{
  "rope_fraction": 1.0,
  "bias": "none",
  "parallel_block": false,
  "decay_shape": "cos",
  "steps": 3803
}
MLP neurons of a small language model. Each row is named by its layer, matrix (gate and up: input weights; down: output weights) and neuron, and shows model dimensions 0-191. Each number is 128 + 24 x the weight over its row's rms, rounded and kept within 0 to 255. Numbers have three digits each. A neuron's up and down rows have the sign that makes its largest values positive.
After each neuron's rows, "fires on" lists the tokens most often at its 100 highest values on Wikipedia text that the model never trained on.

L3.gate5:180128133144117126117137090101168101119152126180133127157097131152156157106137140136124098132089119133105135168145126172136116158116170111168163109126124125157126148136129152103155138130111161109125125139135112117167149164086165136126132159136120145102096110148085088136124142116089144112173100093131113108169136098123144102096121124146123111147150107128148159130152106098150110129146098142163153123126118151114135141156131122105110109088108153128115107135144080096169166144185108139116145161155134156136123152122119074078146150150109128123077117149084141092090137113150174167
L3.up5:148138131121099104098148129112148113152144137134129161109114094116113137172109113114150133117133128123110175130102165131096103142142134113179131106135170118129137136159125164172151123072185145131127166161072093160177131105114159132129151150146111133167108094139161117132127145077128155124105098102142148142134136159103126161153126127147136143171138110130104136119111141141145116159093074136085153109132127125124078150109153133132111131118131127128083131100151126173087074085123118110121098145085129120111150106177096119099133142124098128136087140169122125151095143150123167102
L3.down5:105135180112137135127129112139122130111158113167111118115134135128143084130131156173136154120132164147124133124127190137109125127110140124116129107085151126096148197098159167154110058161165119145184125127110127098174087128093174141151113129140134127126138088124149125151117151113117100149068123119157155166166161117129143136115135153129129119145109122076104143169149129112102139139138162134119081125165115085144139161115123098116150126118106108094123141106151129156157112147101110121092137165145131134144129119147084109102076149134103121130129098144102143135127104118114160175
fires on: ":", " in", " married", "born", " is", " began"

L5.gate336:121163144103160154122094153151120146087130142092125067142157144136092118145071157135130120114118142179153118138175123119116102108085117102124098186166106104145158148149107085138100120091120140140150111113123105114148159133126155127113109130113138141164134179134103116124154126070117115147127134115098175117150112123095117171129140116107142124094134182120119123141155108162141115122096142123117092131154097105078128097157092123135155150139153115104089130128122146125130139135126115124116136157153160093137157133105136108156123133125066085108107099093081134100120114137157091126
L5.up336:105126141142103118111162131135089068128130121123129127152114121180116141111119141133111145114116113172150128147130132128102131135138173161165166154117134099167158166170153101122120132130116129111141113094104127132149137122095154182164099159074176167146150142137162134105093123146110095102125175067129113105153107092136144145136117109112119144171118164146161123088149119118154087147113126092108137134154134138123123093165128124144097154116149147147105134121122140162130099127114118091115100133150175096120151132118135147126121153102148146168089133157111125073144091150186130120
L5.down336:165119151132134103095117150138122106137184115152111153082114128123154108093105133141152150095114116147096122100091126140133152087097183132145164156088125118129111147113162136122086128151110130170102130125141191099135105146136184138115137102153123148170131142103162160160137126125121135064156161130143134118101149137081154105133171135162133135165121134109130125133109110142113128125119155144168109147171117086124109091152126105155136121135187150144104156167143129137132135096113157153117166175084164116134137154183113126140112097105134113140131119121124119144157132118134116095
fires on: "na", "y", " medal", ".", " election"

L3.gate272:132136136167129125114133129175174138126113140135129137117133110179119137182144168146124119131152167144119147128170138128140107168127096146153158157130116129102096146173098106140059102156125153156114133100167176162084133151109123074171121103132155129097127149093133116125156110160105137140156156137134130098127106101172131153142121156103112114105128162154151163140107116111138195120102155126127146116122176119136161124090106117144137152121148115100116098134162153108153146155123118164129134173106113152081084147101145107130153107141153134089144114123143117129162150110147138143
L3.up272:121138152141137101093117149137101159120088120143134100123123140173144100152126122139174079109150118123137188143171136125098125132159110154144083134106131187138131159162105121153127100133086089112132144105126135153089120161133121144176147090154081164121135113105160131148152119136145149126122152139155103139100114155129118090143131114115129096145083124079160143116129122136121160095113124085078133124132109125138121136106122111119152170153111126138120105111145129105155095095119123128113106131130141100122160035134116152116096094146131143115140072121100120123140155100178145150
L3.down272:135156134117110137130095110178125150133129136093116147116146158131119133123127125117119123113143132106150138150136121169136103116099078114128169136072096125129150119181128109154067110118164130114187129128139100115104136168108160148130143135109154146173175143133094116097142094179104115141152170127141150136109141098100137123108124144099152144064168122130098110146120130105117100098107149134126121156161162113141160165075079096168105153174116139120087148097118096145147129157116116094135138144108123146099115129144106111110114124165117129113150131192143148109120141113116110104
fires on: " said", " there", " wrote", "one", " saying", " film"

L3.gate508:118124120115120207121153118116132182065143150124141150126162110137139128176097136147122113109159153123130105095140141132077119150108144131127131145102097102128129110119131109093120180165146118128132106118136097111130098096141112105135176113126179120129133119125112142142082171160106095099095148173121147167175136136147136147127100133133122158130133073126102092142130130149123172159117140137177141084135124075171108114109157126135145138132150125108158163123131108108118131164110163132135149124150155191103126151139129142088116131131132083112148140170154142143149112135098125114
L3.up508:127140117105117121150145116119150112156114138110142085113114100112108147141099098142091122149129157140133148109118114171111169141178159136143151115095178116147084121133110161138123095185124110134144083143129119124112129096201114145145113159115108164128122116089173215109071128163163125099119105141151107132150126135123111159082102103088141129154139095126152150106146119132137095136148122116094113097128162143150119109063138142128100159114112125105139120144119138094113108104146136149135098152102117160082143121106117130132124089129137108113126103145153114108128081139112101130
L3.down508:109122122103117089116138150127078165144121090114136121109142140155139139125137151142142123107087126076078123127156126117150125111148104130122142091089125129135133092145010086147110135134121156152092140115147147092105115135103143140142124126114099102102155144132122105139173112098111148125131138112115151143101126141084153099159159161148130120124100148138122126147135134082116119151121152109137095149109080075112128121114078124113113186116147134128118158121121131175117131141157131141153139151121137107225105127151143119123128129136110148141141158101124127097103144123105142147
fires on: "al", "age", ":", "ust"

L3.gate430:102170080117135160164128110138077145133121145123121143098130142111108102102084170050110101137163117120136129077151140099138134133123101143096059152126152126140152130124112139086109175148164126172111129120108098105108093112123114119157120122149137074115122164125137150145130122106129109079106156150115090113127166152143136091139123129133111159073097109098112100111135123160097092127139128160137142113113101089150116130084141138146125106136138150109115124102087129146125121122126118109134125130122131078140084118176157129136136119079138118095125113116140115125145141112075099109
L3.up430:135121113141124127138170107117134132119110134110162107094080138142095153124121154130117190168178159147183110090110145107127126149148123173143112141171085117109102156144080109086083100156134157144095149129076127128143109138157115151137130129131105137117107102101154132135143174151093143107114157157114089152152159124098131172102132156133113134154120143117144126108128123104125120135152108071141144141122108119147139121155169138131135135133116103144153113112132094140097169068115138138144175112155161058097134096134131135125140116113147131105091115148161161135114126123110119165
L3.down430:133102140150131104117144110099101121140159139150091119141125145138135111105088108125139123170072130068111126139139125175146115099147110102108157140131136164161144143095104098163170153116118115182135138085147160086125157149141172124128101131094163141139162144125155119107129093133147164138135150139143139140102138128159148135193101104105132153118116123140091165102129125147142107148141114157141093133121116102099099118153162137160146148099103155102131090124163136126116105184116138119119085135109150159116128093154097124127108158145094164188146107128121082106128133129132085106
fires on: " has", "der", "ies", " centre", " development"

L5.gate484:113140120133166114105127080102148105086158151151138140097122155142117113142099148163121165133144130116139141120144137119110118162157119174144124157161098121114099106104144096164186148127108085172138111124176110094145099125185135131116156071145125127140141138141113130149154122151142136091139142129136130157094110111161147098130081171118150090132101128122140169112152156153141174178121162126127101112130137116128112146118136122127117124139209122147154101180154129143168149102165101118110156127125107140151147111164127144109128146113121129179097130157098136129149128152148119094
L5.up484:172079137176185118076116187123133098083166177152097132091104187138108107113127150128112143133123112102153114115093148127122127140125137112148159145129148127126136119062137089145140154122109141103091112127159085138115097080136146100170162107135121150164139119138118114147143101109094085114124120128119122119118106118111148097130103112074144141153167081111127139101167118147130122166132146152125125116127160108111104151123130144160122073138138144126153077123156138150128112113151086110119129139122102137157130144139153089112110154107121142140142150140128113107110141168141126092
L5.down484:104113065122155141155138105136174085148144150132145119151122102083090124136109122117100153137107110094071127123123125141112143126129128133180133178127097154165105108135097184130164154133156115118122109142107140120099066131136111145123095106149116142127143128135124162128117176144105107118163154099137133106152165122152084127132169133150111138124138130082145097096126139149167144131124116116152129126113133156151151106091107140153149149100127138148134147119104118132116148098142148138130126096097127185042099090108121136120174105129130117101157110160160146087121160137121135153
fires on: ",", " of", "е", "ija"

L5.gate222:141120142131102189143113131110130170127161137116115128159146112121149087120138109106151131167114147119158153107194181132090122123181139137105137165170161061108123146152169150114104083139128139155120132136102167154170146095108129135129116089110132145109143114134148135078128135145121094153108128106174161144153129137127128146140110134155166102125106126117118173104108103169179160142137131138119135124134131098108104118150125131153094104126134135132142128083160128132083113099103136148124103102143127092135129157105154137112089128118125136211097155132130141110117103115121144112
L5.up222:113110112109147145139139121117118168137123157120141137129141082145143108133149158124146162157052131122127134132189136134098137107135118116151146153158191109132116160141142163126105100165172167096119093183121149116155161127087129125093118074092124142144158110132094101129119121169106089155123132146162136118126111186107106103163163125123118111124105117134127142124117091156143136148120102183130139097154189126121112145123128109125124146149113179094132146143164112163093107122122147160132148106130151115148095170113129140103101114116150128149119150116155139133100133130149165095
L5.down222:132157178137141111116122096146088154126117142154113148094158126124114113129136152155117125127144142166068140143116155132175138152143186148140100090128086183157138125104157130147133125150124165123172122139126106107148088166127111117105115143099127133112073088107122120139117181151125143153175157138136102139123120120150122135138112159165101121129160127104118129077152153158148098113116106136111104130112107150058133102126147144154112133141125105105118168116142152117144145152138133153143124102108129188048131094120134119136164107152143152119140134120140163116129086165138113144
fires on: "\n", " Re", "ns", "sh", " re", "de"

L5.gate133:096140126101109100179147107135149113108122124149106100122111117087102150104169102155116095141120166107161145099113135113171125111111114134123173125162152118102114126134131110155081097129115134112134083178086120149137176125121106121134119129105149117132107128116176102156122063137133148129088147107124132076170133114171112097085130168159114141106137143086108132154084136142163098160156108066135128126123129119143091169116132106154094119160134120130124115161135123155128115114122130077104162153113096109114139104130119135132124107137139140106120144067128129143144103093165117112
L5.up133:176108113151127136083122149128134129183120143102121157122145150109161137137130111162155126095126114132165117145097134108091129133105111112144112141117163153133111148073179137081177108104136115174133113104144076143107149151110148119135120133107113101162142125130136105166112105182100095128152136083126120153144124086131123122135147179137105127154150113143137173107144123144136159124182099076114118125099123128153136150099127099152081122190131111145122084116120101122136096142134144130109105146131136096110107145104090115087149102127124158095147107179136132080116151131124113110
L5.down133:091084110152102162164165114134153138122101135127109124079092112167128143109128136133132135092149124120137158154158139162110138105141175126109119096116117101141158072147082140099129133122136161080118118140136126100125070131122146127128167146077130124133109161109131123104107151149151138098121129128087122130155132171144110128171154127116109143117088160130115141173156134129117133107113116095106114134108116146159147085084141147123140126093103113104131151145163148127125111140131128109159124115158150091091088088129151080130117121136156149114146117075104151115077090156103187118
fires on: " |", "'", "/", "–"

L3.gate92:151136111160122142149133128122088115108165111146119113098101102144121117147134175103125171146129106102062167112128120159126121148084138157092104130118079116159126151107125157188167122136137128145177142121116193140118151149156122122073086134124130152140145172089183134144099153119107121119124099138117089105108090189122145145152114128104123116134126161058123128136106149095100148112111146106146109107111117167121154106128113124139143138109104140104142156136153164134116151110139097135130139138086129128171110094137139148136124136120138148127155117133114142099167134118171162138
L3.up92:103125079150093110146119153110105142137081133117112109171097115141140105106106108113110079144138126121125162100155122146163179090090134096118056126122147130118101131141124154158137165121144124132158134117143124185134127132144112092141114119100110148105174123130150138160136144165139114119117134138130112150152132137100169078152095145124161101108130152149114117107116125141104128130138144156135154077117148156176180130110170173167149121132160128076139148103115131136113151119093171114119092090136163148114123139122127145087134149103159093117152116127148089138109126135152075121
L3.down92:129115132155141126107119144154142138119090085078131166130175145136101118116093140163134115108126081167182156100127110125139181112156115110148158119127143141152120123156191122135120142122129118138114151127106103154146054120140155141129156130123123135096107119157115155148089143150127113120150191147129130147187167146139117068111122080147117128117122129152119123135110122157111113154143143114087121125105135150172105105106146166144117132111150140104148158090138099143120132136126138109130115130117130093077140085106122141070169161103157107125116117127162102134089103109156102136
fires on: " Year", " Team", " %", " association", " Division", "nis"

L3.gate387:160131165110149114138137137121063139115115078167108107115143117152142129146129093113138115115143111127123162119124130141165141109134167123097131153128131144133127102148128161130155134109099111121077159136159115113118159121156150124137082155102131158149119124117120093074147114122118123135090064156102119153107115111101117175086107136147098149149142145134082123182098112137133132143194099177077115143115102152116160140106096132137082154130146139105121135093113110164108165130108117151152129135173167092138086128137125126132129106140093146134151148175098150133120135151160150138
L3.up387:168100152118106154101109132100113143143120137138115137093119099122111152078134111152142127110098115141106156105113120131177130122112122111125141103112135135110152140130123091124134177089118098121151120122115128097112132149117142104133167178103115140127115120123137114130117126142078163107149118101171131103117118118118118104129121125154138132145118093176135087133157119102160151160160139132144150119093160088134101160141097120148068178099121128111082119077221117153132152139140104154165161117090127129121146148129139137107131146142119165101076154099099095086098106120173129120
L3.down387:100124144109126143110160110132093143128133129143143117164119101140152136093183126133130114123117172108020131156132145130146152048122120110165170163110146139131133164096092130110149110113135166130143141142150129111137183111137104109129131151135160137141109085152127117131136160153130117137152127122104133101125114095194099131123126161146099172119089108147139107116163134139120172103141126168117132099116170140156158151102139134130133143088132159140100127096155140151137162110145125125141092128144105129190139166120126112102115118143118166115125170113119110120112150106150141130
fires on: " is", " sc", " th", "esh", " Sc", " October"

L5.gate194:113107105184134100086086128156135120097146150152125125077106137152126143075145074122137139119150137107125124151137163116124130091177137108110151105165118119133144125086125124150108100142088101127136127142143123106185128138109136145123132090162109131113128152118127127134141125132136116126122165145109100157100166126123149116086143141160087123098115131157142154196121101125080179122099143150126134122132103140102168088134159118060125143092114167115102129128160140115107124153165142133119142126162129132134167142122149132110129090115158142113162087142113154142133122056156126145
L5.up194:172152145106144170085135148174126126130131124112122145131116141098158118119096100139116178164181123135143093102091109105143112095154126105128096102155113124108159103125110088148113139129146113150118125085066099152084091120128148126098157103132133113130123106110139160122146146134147076104142134080100155129115135146117113112173107130131131113180121147156138098140152081142166139140120128154139114182185136146163113114129092161143136131127135127123073131116122101135100054135137117129088118127139143120108170112112104148143110138119093134147124140105130149163150106101112156146
L5.down194:105116188139149142135111160126146105130119138133151091112083150147162156164132091150112121139113158161105147156124151181134117131111140103153154140119109140178124119098142105076108123146107108128160144129156145129145184090076140133104166156184123120115160111162148097134135099120148123107124107155116089157136127150114086131134141141112070106144136133099119165150139124094132119130093114175097130098108189100123131134140145153085084118088157135155147125096105142132168116116119131135095128099167147129135148149088123130126131130144143121116149146115138099120159077137100109130
fires on: " O", "ra", "n", " MO"

L3.gate296:137109144091124100089122125136105109105129135138137143105162107117145148151139151150120158123149133106117116116126142116126123107120121091123127164142163156112111172126143088146112141130165195143143127160138107142116155155152111125080121156130135096117134120121145133113132143097078104159145146094132157122123140112119106143113111213126127116084128160098066135191130132180131066165128145144140130087128134146116115168122094131113138182124181100161112099126123111135167155141141097117127135149136172159139113133158134100137122138116136105162098124081112100125110129116110078127
L3.up296:093095127163138138148115128102138125132092135097128068120130153129156105108142136139111109120147120146135172122147078143127118157138167082147133107117143106157111118169132087100154107167152156095140133112114134114105155153129119082116090142158107111120075142111096186131116169125160147157158147134137145145120100153108153127140121117140093081137083153093146073187132120133154113107157132156104125129100155144195094176145117129125089121131161107164114119148150127112130157132140124130114132092139136110103105096127152152125123120081110157157129090125120123132150134140166133133
L3.down296:141123135168156157082122145171145102109172127151139094157130150148177150106109111150115089107160138136084104146155070151124140150127173139119131137133116149153094126138065133124129116121113144114131162135120175096135157110133146119102132112148129139147094127119137138124123101173149134149128127146135120110137111114140146123136142101095095115140122136071126145146130136147137143107139133141117116128127121217142141133098105166072071127125157128159125118150124090128152149137098107090149110154121162104093108100143112131128143128121126135100117173099164145075167078140136172106
fires on: " season", " August", " leg", " measure", " number"

L3.gate3:093140114115099101191094099096151124155130139156099119129124108128115139169113141145123189109134118168126108134141139145105142138117106128129086169148135157104124147149118129105131073114110110175130124151123136163112130105145116135116107098157107135135149137129125142107108160155110153134124064111144131166140117141138147152140155139106134126178117182155121115114127159119153141117124134128097134135136135152183143171115139164140105124139078137122152139151071116102176134147122125130168115138136149121143125083122109140056131143148140168113136091093157165141139118084195142143
L3.up3:115132144102169141133114148120108129136152127149100140147126151101167161143133125137139109137105119089156176184152150160141117135132126159114118134099105117140085105115119156151125115116138090108114140194111079120130145156164117144100099172117121162136119158137108113131090141124160096108118135156058080130093178125112150169106086068091108087090120126131103131117143134156149138113143179159128105152098112115101122150152139130109112128104130150130114090129127119162132139141150169165092134146144165113153154127109100131161109123134114125146099133170125144157116120161138146160
L3.down3:124097152112095113181085131131144150132136119156128100134143108137078161127073155135137160127134144155165146137106106157116132130112131166099096111122124141131127110159144176100131121145113141160113127180107139114130121115154112135127114096192118103099142121107132160112090131132110141154119119105176103129120137152178145118156095091158129141149114124111130098109100140148113111118103150122130143127108092136178098182099151170130100128109110114149138073144102169094129156113116154147158121112135161138136106094133132124084090142146121138126143108174144077147136126101187090135
fires on: " Le", "Re", "Le", " Ne", " Notes", " Exp"

L5.gate357:126121131135168170098073125121156105152130161136132159113108091162122123177136141100099147108143116137071127106126099125128106136130159151140138121132122077126140120121140113092168119165104159142154124126180159161161125113121137119128119119142094125144147140091106146143090124131119120096143105083155116104153110118113101141142099181157110107100090166115129110113127117141176146157090173104126102147100145124129133115157149121159100154122101149110145120132109125117138187165114151108149121137156147178141139159145137129147128110123099128161136152161087179072142150118169162116
L5.up357:143114135144161139140090134135137104113115096105161125120114114177145173187149134132148110099153105176111105172156097144135164104154176116127140177118131123125111150100151156171172143096094122136139120133157098154119085138144109134146130142134100138110146147158121121107136144101138140125150106094134105126156098142137154137133101130122091144087128171174105133133123155128152151130108141121105091117108132113154136116113148123115111161164175127090124129117145112101141125167130157142169165129107138154145094147168088105120154080108116154131149140178087142093084128091173131122
L5.down357:112113136118109112129093154171101159155150099115138125168102146147146175132098124143118079099123178216141113157155146109168126121142141138138132121195140162160139153101100105183154106108115129110120081166149122113121080125106092116141135125104080115123106118139142128109137137113128145129140144153103138134143121111113130112119158123102096134134118154108107155158118126118099134148114104154112122138130138125128139105146174120161105080101148128123090132129102132132157112145135156142133155114119123159092104142096123126121140090101123099107097093172171098135103156199136117145
fires on: " As", " no", " as", ")", "No", "ates"

L3.gate175:106187133113147147115105116109103167118121145127117166117142115160098130152131122155158104177138134129114102127120130106094156147155095125130106088116163141114108120120145118112105129124130101105156119131108090113120100107143119105175114131137162119128111108099134109125122195096136044133141152162115078136134105133066154128171112159080091165155120117169142145103122124158115173129105137136105127125105116097182147127122147120085110133115119136132148160131112112105097122132173132141123115135126115122093125143116112143135103162181122103141187175155127172125116115123118137141
L3.up175:070138157097187131143132103103160162125178145116120152137142103114126101145154100098149119117134125150148149145113096104109123107130135104178131082102129122155146135109147123128120108132122140122139143093101176107141091083125159161153121165103145121102148100145109164132087122117130090101143117138110128115113132135141125124159114139072134161085145100136135125124138159157126138122054133169101139138151132123169128120130148131135181067125160103136134130143125127137128110155116138090107106120119109097103164159101115143094083145139135111118113148178110080087119121083116116119
L3.down175:110098128132141120077141094125157119110151113141126112122135107120167180085138126086146125092166110210175089130136121140115120151133130150147105186119154147135144148112181140144162111117131142123123159160101127126105106122137136152125111115098117108116159132133159115151144098140072167128112104128119124127120122135169103067122136143126121132122120123109121085118105145151130090115136144110076111124151123168150094133125108109148146132136116115103118106119216095103143126146084081120145149133145115125089139162126161101142144108089110153149107104114114137090141103097111124122
fires on: " from", " Zh", " 2", "us", " Mount"

L3.gate415:152122123119160154118151117103153130119110127144095116118109088113171115094123113153122140080117091136098144154152131123102122132161157148112114079108124136139163097159115125096156114105132112161089153157158138083091100181106103124130142152153129096075134105109189136130131132119150092158168133102179120093199172121135133102122162135150132141098163067133100134151140132108106148107151134160113117138114130099129128117153127157119138133113117085090144131098125134105119132121108149098113141147138117130121109096115088130126141181105163143143111068149146136134124146132156117139
L3.up415:125116127106116180123150140154036150108151097118083128134143083115129146122130150160150140109090132113144139140176120135103129138131124148156198102133133108155127127102136111108172106154111112111161111122063109098113110176123116098172144125082122123101103128130125137087108123121173142071131115113116112117145156152107081130131095080133106148106113062119129122119138123124081124124115124155158102135103092135100156121152158116096154119120100146145115092146120107141141114144134128142149111118131118119132118127081094127129148129169111159146108140173123133139101126153111116139
L3.down415:159113108121124098180126133126196134143107187124145118121125125118150121137138157145098137142161124132160121154074132095143095137139119102173089132126154096093098130152198133133109182150138114155126103106156100144147159132134148150107099125174104113097134114137088111127147092158081092154132139161133167117143099106137098142141143176105158112111105115147120117108179133129137135165125095181128182104120150101120106089134142095139123128121115122139138154086129163101114127111154127113148146143137149136141124130110139156099148115139126092109130159080112130128097130130154151109
fires on: "=", "ine", "He", "ski"